config.toml
activation = "gelu"
norm = "rmsnorm"
rope_base = 10000.0
init = "normal"
schedule = "wsd"
MLP neurons of a small language model. Each row is named by its layer, matrix (down: output weights) and neuron, and shows model dimensions 0-159. Each number is 128 + 24 x the weight over its row's rms, rounded and kept within 0 to 255. Numbers have three digits each.
A block is one neuron, or neurons of one layer that tend to fire together. After each block is what it responds to, as a language model described it from the Wikipedia text at the highest values.

L5.down91:121168104132055140135117104162085152150108177112138126091110127125169163116113139106102130099107160118145133126106168111099089128145123133150115122154106131096150125109145148144169184129110133124123122147171162118163148099127107124132166089167114117119138104139151141144114126123125138146103120068152116125150142083148085121101156148152134090138066161126115144116124145156114138154143159129119156136119109178102147114100117090145105096171109117116101123144146105110113109116096119
Description: Word-start tokens, mostly " a"/" A" opening a longer word (a|uthors, a|ffected, A|raujo) or the article itself, in prose.

L5.down239:139172143121095152124154129113125135119122172130171108186133100129116116140170143151122150155096161091106175136106110100144066132136155132132154152131122117129118139176100120120106103131127150085124143113076117137123098061152130056152165124142122138104098152140119099108070140132137100135141126119102139122114145136116135120154111080092159137149140114149148098131109111111114129140130123122141097146103112111155122125142138125055133103155163136111137109112143138117157098100102100
Description: Prepositions starting time or place phrases, often sentence-initial after a period (In 1892, On December 6, in the old hotel); also word-starts like off, appro.

L4.down202:134110116131151119104153129132123124116135095110148115148125112150130110161135117093139129122120098123140135108116150159148193107056114148107114146096092109121109108178173139119117122123121132105144147117140149080145134138120152155153118078102163163112101169149135101118148116139155123182112109114156143144089143162114149125127127145134169119114117115070067099106141115127138123141151127113131104116146157162123086168043128177132133130111154134125142115114147124176122155128135145
L4.down365:172067164165122121140116123090140108172124124115131096143121081131129105145127111158147151124152128145152168157134163150147121121086149176138113105134138146143140127153096074145150117140128128115110109106134134158154145154121086134194096123138138071106121122110140142064120126101087149103137104175144158091141102091113111154161152126161154125142111127152126151131116115112141129149119149087100119103166162110111094132097121135124145140108120137088145114166151123125162124150114109
L4.down482:167127152094154095115178150100143073096116110087123122124109126092118110115139137142132118142105092158129113132148114127110152108096169162125119089123116165143131138097131085089135133119128125136123134112127086139144129109173155161125123151102158156109161098158096177126070086152132126159091096171045154116139129102148128145164100138109162112108160103105107135110112131146111122139128132117137143136151124127139125117163117130119112113128119131110139115178136173154134119164112165
L4.down561:147124082141131156139123161159120098123142124082093134096103143115118068119129133110122177148119133120130125126152098141164133107140134205148122124094123130103098109151094156113127144136157111148127104137153147103138120145178098095125126170083158118143143098112099143141068106117125114149117127142115136104136153131130182116124144101098139143103108097135088110158130116138115114151091133082126127124124113127100114113113140149117137145128149116082131172145088152166130160112160203
Description: Middle subword pieces inside multi-token proper names, mostly foreign places and people, such as Kawar-am-achi, J-ul-ia, Malayal-am, Matosin-h-os.

L4.down146:098157122105145096104140116160120137125143129156169142136107148120072110129094144087183124124140100106145136099109169138191147170167104086148107119135181168112147141098118119104120118107130144186104186124122092137076129162137137128134136111138138118136118104113105127120128122130115149167131164116111154125138148170122146115143130154091103101126084160140157145121117092135105138126139102140135117145134093083099139153157115149135158107133093116096088088094124126116128142141130156
L4.down251:113158119106150128117132145127121125097154118141124129112079113135117147146107084102133100125109150137139085140138179100139149137116093074135126140137128112097127119113150129090122108172139129140098119156087144096081111122104122077163154143120166152129127147120159167090132142081160114132103076110156132155147160122122129129143127133154132103124099146099187125171153122141121119139174121124078108081138124134102127104118112150154100096181126094112122094126144128113131173126080105
L4.down427:103133124098103091098125160128117125138109126171131158199151146079128099120118080107167112115117101150114089111164147134126114129161105128122125142141127131111139100123137119089106078147130086190108122151129136125097137170122114162117116138120132123106144095135083107147117153099121122144130105116140125124165101084155082151135124124108161093128117093164160097160158082114139125175141130129113124131138170138142127162150108110126092111149127119109159077131118104127122121105152182
L4.down434:168122104101096118085129121144125169093149132139109136141116132145152122168138131133121135167096129140157136141146120146136169095115087091128071110117066099118152139145117117121139104148088130170146134149128103156156131135128121119119104118149115136105114104146094155146172096180157127087098133088140132100124110133124121145131108106106154113117068143110167112129123131138130119113115123124120080118155165111100153115143105119129132117082104115177177137151107112174096107169087100
Description: The standalone word " a" mid-sentence after verbs or prepositions (took a cab, with a spell), also word-initial "a" pieces like a|verage, a|wards, a|esthetic.

L4.down1:120095120111148110128108124175090155119126135130090123132128107123167110128129136124130126106090113102132106125111132122145137103125136163131085150112104113127123149116066124130167113135118177157129139113092097116145098116113090094145144150183133129118094153094123177181100143137118155099091128112141144114107097077172117113143121087132167081113115136165164135148126125121102140159131142070103133144093121120146101129176137133082128159125124119163144115147137172141093097165108123
L4.down260:141095123134158113126097139096126129202086132129127134126135086111103164099086142151106111126116159135114132075144108099112134147108100113134117119140133141149191171114121159144128126091113111095080087127108124123139174117169101154140128112133118140118148116149180125093130136147159144131110161125147104130112118094142127112111149158150135131077138101139128143126155094097144115128116118131175115133102196130126122120133106116142151101116155104137167164147125071107148094173144127
L4.down553:122127097146114179139081107125133102160143116124100133144132130165170093117127158127117115124161148126124164094133127134105114128167125131155130124144147159182143131088129135130119124111097144079132083138129165130132086105104158116096144084140089153140150119098168137153114102099079093142169100126182122102141162148115151114146160091138158133100136130186102135106147120153105150100100098145143121125102126132130129141133143139125108143121152125092165124126082104097131176089137094
L4.down613:144084149114123159111143111136140095134101168114137143088146123135119111159162116142144104141144161075088118145124123138092092112118144113128073125113115178131144139106130125146114109113137131102102142090085083184103103122152102138110165139145103102077147126162128148119100156111136139139158104134072171128104118142116137132150126096149153114130106149103126115140105135148081135153116109162152150147099139082141108112168173123130132190141138119136140094140138168151122136114097162
Description: Word-final suffix pieces that finish past-tense or passive verbs split into pieces, such as -ed in consid-ered, requ-ired, report-ed, plus whole participles like held, found, used.

L2.down23:129120108139133112100106084152098110155079096074130108125082155138062090140148099136119120089123187104118091121138116163106127127147115144129140145165139097145145123140122088127152101112119087168135137154139121102110146076153097099121127123105128142110139151116125142097100127120126132108192099057128104115090072123143102144167122083117161124134121109119127108126100129131140157161092156124093129104152134119135143149137097139105099116134130140107140098119141132126109100131138153
L2.down153:117110107121110135110131145102163155141146126132106138127162146145141149144149136070113148158119099138132106152115112063125106081127149130147096138090125145133110115155125107175147146115135161106114136131116157109136116137119127138145144148140124109115098136115144083135148158126168115119099102161100077086141095148151136171167115147157118130147145146146089106091128118107130160127105149071149131068174120149116082105091159137153103143110139152121139150116103130150145129102066178
L2.down172:095139087136090159127105134126106111111104142123138143159121136136163084187153110095158123109135130147169076156142078122098094143134111116156094145146093107109127128103163140140166132103107110154094123127099112121129164162138107095091136117132114119092127103120142129118141182123110134139107144127140109117136142095146103177179098100118136112112156115137117070134138116151160132107075128087085108107116144131125094138139099129177142093152116177124156113137133114125166130119130127
L2.down177:086102095147094150151111138132122135112110110109129116125086113128105127183116131117092144151099142123165116138112122110132144136114180154120130173175167090127132153136158152162160138126157115121129132142178100166155124197099131153174148082151131127164148137113119128129109100134115138110128119115090113115132134111107150149082094157119115158147166077120106143130160092166157135100134090124091134094141155151145151133117128138116114129128088163080134114105159109130118097143128148
L2.down193:103041172096119160096137094128129110112118104139126132165155156165101094138121123133164138122155145154083131136136146138157104151140120105076098101107200152130109137132123145084136136145145159131132114095108153141138135134124124134144118157060137105142155100105116147085139104123125099183119089143141149135153144090126119135132115150095147102123153133132081112110146121102119126110084103117116114165127117138162112121117106101101119119104117159070104143114124114153127127109118124
L2.down236:154132117135132105137110093166147097123106143066100114090156128129168136159094136121154129101123162135171125171156134142141101202126126126114149116158110112123137145128127127136149106113144123115135138134130155118120120133098171120170138110152137116094125091113116112133102126060120127153137118117179131143141139096144072146163128125085141095122096118091123145159139098143085118133149133077123135138149111142148102162135137129107134124088082117118114173074132092134165114124117169
L2.down327:141166160143079134156151168127069128088154101118145101124126140139120105150177152116106169146121100090149114145146183113129085111152137137104154128116169129121097138102124135076144089096121164127106159134116138094150129139141096104151070126098118136129152128118137091102101129141164112172115144119110119128157148148211131150131122141125111151133098107189105135114162112149162101138106119109106118122127117142113112102138112120138124114101178111133141113128137142118101128106132147
L2.down334:163132120073126107116101126101130193073127106115152088140154091138083127136111115057110154106135090119136114129131119147133117133114142124132124126126168120140151138096153104152114146171142127100141136122176114169118113147139113137132146104113135124155137146132131117109079128169124088118149110159116149102151133066122134146140146140097189132138095139160109101091136157144140157114121119103134094175135099152157147111140173131160105156115133136102141117138145145090094164145123099
L2.down411:144137145119104113150130167152139084143134140074074127111145165125120135187141119138149126140120101132160137111128157120108086129112135133101096120133163166105133112147140147142156160108111138196127157149147111145109158103111125107166178134137102118110134102132166159158099192104104132129155118183132158084120176073130113140154095118116100126148132113104160151108138162126120098137118130142108139124117119120111147116112133143150113110125095169128162082109130160133106096144144131
L2.down458:163103151105116129097116146095128139126127130155149134134150164125114118103146108095120140129156100088108166156118151112110108133100107130086173127123146158116156134100096102127139154131153128146096141131102155128088104132087162116121115148158117186127132107137102135097121134144126122142138136088112132083156122114106153151123143118073153111127152129090096141116138110138144105153094125161099146122085162129115139117168104131160060097089135123109191129085129185158138164123145111
L2.down467:123129132143106107100101171159103146151108094083126162151174117138153136131164119141147129136126087139135110131112135144123099088102083116119102153115176101146091138098103129171095134142119132090118156110101193161149090110094145111140168125149105117119127090156133110116176104120135093174134128147114131111153143135156110151114103122114121129155135150137102132129169096121104150130141109138098129120130115179116096158170147144174107117149093084136107105091132151132122115127091157
L2.down536:124111197135084170135141153150103148119103131126113091142165137130125122110146139057110081173119127124141146124123121126150084129125167132132176106126150147138128138110128167120131179090141157148100167132139142132134131135119126121166103167151129134101138147147099104121134099158115142136092120131110074135108124122093152162107135119154085123152139139142090149083090111133103121114110132075115127131130160131141125148156138093118117124081170117105146135137175182097145123104122148
L2.down547:151133115123116107137144124121130111148116103134127132139130147104157121135142122120160083182119125163151108152137132110152155075135104093116137125088107127137127100103111143128062175087133155112148111138092134166130081136090105126096169136092124108134136100166169166115147095136069134115144120147132128138150156097130108108105108117170128111104129146176104088140119109134089150109140171092123156185131144129151101139138146125142105102113127088148092123117104100123091117159128159
L2.down558:135140108112129126163121112156140133085077160093106172139118107139134156101143115127147091171136119105116129087158113168154129126127167114127132148148082100174127114110100122107166100107083133123131153162109146157145135081112112142158132149100138121132136077135108116089173135124125112178164137111113093148142153149117115153160126088162103134157145134161104079139137152119131102151123112103121108097150101127145099108103098141114071088100109128119118116100113145115094105156125138
L2.down582:126135137093089091146143139130143137078128096106144122124113119162105118144090157122142128176139141136132118157130122131128092113091112132120154125148150130160144144084156150120130125141126129144117174138106129126153099127062101164149127091179135146126120144124118120122097112212120108155155125074129106113126116103120126114127104107117099159143139110132097100134136091173171138124148067134113111113160116109130173124198098123168110141120107118119119123114163171115135099108147132
L2.down631:162099074109120118140088168154109092098126110160100150142118172117131157117141140133136121124133152112118131130166125159159137094134112113112155132104142093141153170103151114171131106137145137131094183139113150149191149126152099141132087121143133156200117134119081154107120122150112156155135104143143148117133147144141102179154112158144159147087111103102126168116154126154146097108138118143105099120138107172134135125158178107174138109128114127109156147100141135120103127163115130
Description: Second or middle subword pieces inside proper names, especially after an initial J, Jo or Mar, e.g. J-ak, Jo-ann-a, Kandah-ar.

L2.down12:123103139119153143117156156127161162151100110143112119127087102136121143129115092123135169120157083121163125170126113113145115156074099128149116137116132159157163111110111132215136173129112139098155157132128155119146135116122136137131141144151141162151100123126132150102106147131110103114063162144175120131143125141134132145122146141160128106124084138126155148134078101049114114127117107086117179116123137115137146168079129117109125151134099149109129144110126105119117164149090113
L2.down29:128158136113148131138132143100126143109119136118128090101138131113146107140131138147133131137130109148054125128150134154153154081120110145142132126139135112135134120167189084123165132164131125111099124079081110144071162130115097147178154129143111161140126123110104120121123161120112106122140071155080152143138109130136123181165135125133156105109112100117107136126062074139118136119095166063090092118132105143167138126127167142139123101153099155121117149131151120131156113133142137
L2.down36:157143134093128127094112150128128123147106139112113167136067089154133161189129124086151120108128132086115129095091152139137143064135119116180146146114107133070128155114085100119122106119117119111094072113109111123112139146154091130165120151097110096122146117145128092129106089121145140143124162126110140124103097062157128134148129158154153143132139135132147106156139123132158141142122152123122116134113114104142158145138178160100142119133109126137117132103151117164148111168110060
L2.down65:125130081135109121102130139142140115116154130154123131135080163143147176097133107171127112118147160178118139081096150133122122113160105175077101092097128127152141136111078098092131138121104127118124114131140202129154144131125133132157118131155116136128138145078181164098111151141107081111127161157153125138138156162108109141144125144120137107091123096118132121100160082123134116174130130116105133153130142107116158092093144159119086113135117172140157153110086141118124113106110142
L2.down72:142101103145142155114124128077140096147137123116168109102140134182151107112151104107136142109129116134109128114162178207090091112124120141141143132115144128142123168135156158111142076120107121106116125165133087129125141095155130105099120152137118144103139110138131122138072141086142165141113148158139144139105156168117156128113112115097177100140108071100108135159121113116136122124174141137121133139105117165191156145114187128109136151133102152139119113134112147172142119119145094
L2.down78:106115145117144125087101158135098139107105122187129104102156161106098147074114132093088073148156087136136113138098187120160117084130099057113128131112119131157159118138127114129129131154131160114135123156120115185165099096114122144104120173142114126160142128115115137113144138148106114188129129148123148140132130174133154174131127112144126135151114141151141113118128155131129128076147130084105174162163128159122129086135158122139107132123086130138153127116129138134122156104129097
L2.down151:109119120132125125118104151175162081138166113099111097126163126161163089077072092112152135156142161096098138113136115127142108095128141136145177109123166125143164143107109126118145088102156122177105159142131123100119101108107159125124109086136162072124135175154138143160112105107143119126160111108112123136101115129115124120150123142085163136133150127101139139075157148093144109096102130146151116101129095136137109093113127158092130116139154136098154136108141157136115167143168137
L2.down174:123173135153130139165098117158157101165093137122150181152113132171148121171119143125118159161129116121030171091104124128134121127147119132090124132124152128086149140136131108129135125102122142151078127140150103140084153129117180120121142130132100081128160104130130105134095143113131127143154116147126124148148129126104132131103147138087132121126162131128143093162158075133118125127170055132111161128097130075141152127124159150101117159120136108132100097131169117146117113121138134
L2.down261:146106098119092142145130121131139108109152157128176122150137100133116122126138104134147138082164112132121114153121150164117107104147136069070146167135146097117178108113135135152120134120131134146088145128116148171136060113132138087108188167135094150121117126086175094127116124119178142124146150139161093152135130110103110183120129137127129129119159127147137166056138126129114132117162103120093133118144148120148148115129161141094130161140109141116142148153109156156134093134170115
L2.down280:131127130112165118136061082119190132115112151134098121104137129148117110149160120129138119092166156145075158145136152166136154100137102095156100143102101126143134120099127099095140147127073093124125113133149099126111121081171136147117137117146104107106117125124136181144127126101141100116097135142149174134126124088148129117174149156138141093151118150111162085197122139093141088138136134116131157139124147113143154116114166134137129156167123165155131131084148125122092118112150137
L2.down303:136137162155104115152107128142081148144146159143129126145164155118164093146113141155082172133132119159105157143125110084095108136144100150095091149143136127132131114107163122148125143149100125124109157143177169164160141135135183135119126118162135100151124140163117148125130111121153119136123105174140149092154135159127107162135125181134166113139106125112107131143129128114112136132183055104151156155097095123099106124110173141149083171134117086116135157098119150131130141114102122
L2.down373:128093165125143135134123141148153082155143083128143100112131138103159140150118118146131114161121120127104132115121132159129159099087124128123106126149121115127090122080159119108091127133108157117136129152096151145161151102165166160119120119110103150121112159145137119125117154082163142116140149128163134143107135130111156153166125125154125113085121108068139153144139129102136136099112119145123132099082097145106148136179201104063169146138093156097120149160088129128153085138168134
L2.down398:100152126157081116131123105140141131114119154128104150110125160093109098102108165136162122114143144152124141132122101141122135155139121158214121109147104137132138123178148173086112134084107152118116126146151165107157136168158136130137137119099128125124156129136159149144125136133108116183141105112134133101158136113144112148129081121147135133148144110178096138135149150106129104205090134129126141157154164110126130071127099141119111124123128123114156107143109139056144176088127117
L2.down407:095082118119159092140138100133145099153100117107161136140079124164094116148138110121130130128175138139097165140129181140160121150171133167158060134104109099133133135149139131120123134140121141160079134152163109129144141120131144118117188131140150125114097154137156126134150150122114084109107137099164119135144092094127154110102118097148102138182094126129187087118136124066135125131136135114132130139104102117152099123122103156165139157147136175142137143114138081137108152133136150
L2.down507:126140173145117158151121161143133145133111138117158103124169146162112140162103130089128120125141116081102148146163145101146112074153138114143157152148150116126138179135133121124135104145127165100095170096100188113114106137111096136135140110177148153094132146109149108095099127147119128088167123129104090071101151135099117142162164139119147141136135098143141156130149092160141160131115120097092133121132177110154152129128175086152123104080175146143127135117113145151126114123134112
L2.down604:114118117112123161093146141118122096153136123105150075143122140162181129134137127101173145112141114153060132187165121177147122111101138137154141120124104084151134180123122100114114164119123164115145135122143125137120156121144117148143135054111100119142113160111121081126091135146128167121146147100113119166127121161084134152112116123098152168105153138106128138101148120132135144148130107116136097120107158099153133131129162131134122165061127147130144132133140134153171094099139174
Description: Prepositions right after a head noun, such as of in translation of or in in disc in, and mid-word pieces completing a stem, such as ered in considered and id in individual.

L2.down44:125118148123113145131110117133082130127125183147119128142156124121146134100146156105094123129120082143112118183135144149164095099140143133091149165122126147110130106153166104164110104148143132152093165085113105147134140157105137137173106148128135129121133153132126142079100110147155078158116080149126111108103142157102118123127116115105145133135137119107108142105083107156118124100085097110096139076138113199161115118152155084121099142096158156089119151106146168115124116115157149
L2.down113:100127083085124119111145162124127127120128138158120166103096129118150139114116091106134120099141101129062140128108143149095125098140119159162105113145090132118140128139118105122151115162108104104145105125132163123143142080156144095139137128123112140120129122138124127139127156098142178146125144110069102114118121147111139161130105097127133122076141136041144134130187148073115087152139091164103167095097150134141142152097152123130143135154168164156135145147101148146119163105122135
L2.down126:096111142110122104108160143141119109108109099136121139143110117129121128164133121147119149126121103128102119123131153118105118098141116126082071107102097126146140123155141117136160132132123091155150128136143169103130145111134149122126160177149097116115086074082101104155120122122151159146112145137103105162156124157135149115147106129098112109067120151085170171142099144080120106097145118151151158098131170102162148150151134133132181132138083178137130161157125114184099121086138128
L2.down129:099164086140120127120143180118150083154150125092099102111079159167121095142105088146155115126132127140087168134136095088173138109086137143132114124178141118120179141110106108142130079148103140157123079127140175104181099131122156149129125151123150113140130140138163129130102126116150141135141087112123121102122125109128146123119110103090170128117117126139125132140151103151136145179130128136110130129118148135145128144110126160143077167118189144107171080124096113112117127113120103
L2.down140:099126156094070189128127126110135152098097147165097155081137099157108135098110159133114116080142125111119113157124137153139091146114163144167133115145106100128133092151185140094128102171140124109120146132205138124137148144098108160121151116141117165109137147159105129142101099153110101122106147119142146126121127097156115110116153131102124138159127164143114068149120122159096111122127122125107168127116165120140154173156142107117135151128146097141107126125157097091121156125131089
L2.down200:107166102140071111102100160148126141152114159144131146152112150146115158133074102110113115126098095129084203127135130091131129146145150143103118133117157167143152118178112124137138120123152120149123132149142155119153153124118160119112172104143111136115100139143116097117095109127140127154105071116121125125132175129146138188102118121075176098148147121074166090149128085121149148164117104113138146162125112148127120137134147151160124098142139136086145135112146155141120106138083123
L2.down270:075149160129145137154127155113111093104123112102130171063103165105157115153176096099139147176130129117121102068101128086146136151111106090146123133111096123126130161177163082133143122147139159179054125151145131113079100105149146128138082106115107152116135144123135095167140157126127144124113128150141148151117117118081125135098099144108122169149124140097152157147120130127092096128149131119129099116126132141138125130135120131118109094139126170127119109084145134138143152138111130
L2.down339:096115190117144111138118154126142148147136129121117142100131132130154137127118153165082131167091150120071082094117108133128099097118101150151108135111148157121126140124114076136160121122130188109165096119128141144133144100145116169120124165160114161119150114136140155156137141103138095132104130136048144177108151132150136140148123145133167137114134096104149069146109114111106128129096136140144087098116135069162153131116140125099165118126111149156156125123098075119140138129124119
L2.down444:140148127140136134112136101109132096118111130159136120128151132123111139145143147121108128140132130142151105106141117114100113097175162104128134106112154115124115080124105120139122152103129152137118127151121113181163150089142102061148102180128114119113132130125133099142171129095134132154134092116145141088079120188166091109140069134133157142113123157165054148099148126144119111115164154098101161135093099164104135134156109112140102161164133072124151110103103108100134121119157129
L2.down465:100138155139098134112120132128095133112117105121110144150084139174134143112090149123106121070133151114128152146117145127099096182128135179159118148099140169121145125120148115145139155103159133148129133159125132127190152108123141085129148119126141133087095157126108113147122088140125128142089115134157125118103121157088098143114126141138160135113100173088161095119123137139155114163173090123138141167110086154108143099128135184113107070129132139105099093122168152127078122147120112
L2.down493:153129105098107130110128140096142091127143124177121147095096140115100120143163161155112152153112157168113124126107144122073124133139122148122112132166125154140161089127131156141164131115095118146163134146122166140173151100111092129120124113177112149112073149143148179142094143118128113144154115099125146092143115145103159139145126122064099180089148088177120112132138119144138131118112112112152148124111143105095147105148093129157156142146161146143161175149153122110178138116105127
L2.down529:096112102105092105133084130100124106140094071138123149152111104081181122135111108129097155133129104095130129131126128130133149088123123097118073099087083101144145128117100090094155096081124145100134126157160107145164143123124118105103133154092085133110103149156122086169137119128136143092138150106130152146125144150134173107140116090154119095111119104082172130106122160103131141116121124142152182161147104111146142133140150146148166110158094146151138100109139111148136135135130122
L2.down551:100067110156071122088131092115142131116144096177141090165102144137127129107117117127114135117144121146115142147116168131134107096152144120145089138069115117138128109142120109122132159115118123114061132154135152164146119068125133121083126128139089103132115113132107101170123093114160127151108131099147101093153128132077145133143145114138135104077134136095139114128102130121142125114165063111131144114099149146188104155111167124104149156182105127114139132121134132136117123114122098
L2.down576:103145129087098069151129116117118118101094125142134130155128083136127129108149153162109113137132157119149114101129137137137105092149169118137135156137147103124120164128143169117114100086112178141130145123104120129152130096112111162134133100133151127172165118129169108131092130152148103126113123097118108143120138129107147113116094096184119172139106128153138098102123133136160113145122139147131107126136164144083140096168194109135142153169149095148121111112144190134096097153142057
L2.down630:143148132138114137089132133123120152161107114136111113143142141141157119135117132161126085155156110120112145134120136115172118167133110172132123199159093101089114120158114145156159157152115145176094190164101140120093163121121182132111147123121133084101135093137118128096089128126131096147130125109159116062137105105091112137122128127144108120134141130106174136187137089120107118119147135160135157089119107128105135136115108162124123137149123143173134115134170162136117101076124121
L2.down639:144113106138149086145144111100106129087179131137127160125123138134125140178127116124083139111107116109161123122112123164103110123150117148133149151141176111091150180098092107186138136140109133126167132104083136157144129110135182108145094102131155130111167144127147150127123172168138141127183125124116116109152135104153128154121119084158121130105105128131098126106131134154107134133112104078119106090128116171092138124150104148149139079108162059144112149141138165161154116124129113
Description: Mostly the article a after a preposition or verb (by a firearm, during a stampede, on a number), plus the second piece of N-words (Naz, Nic, Nin, IN).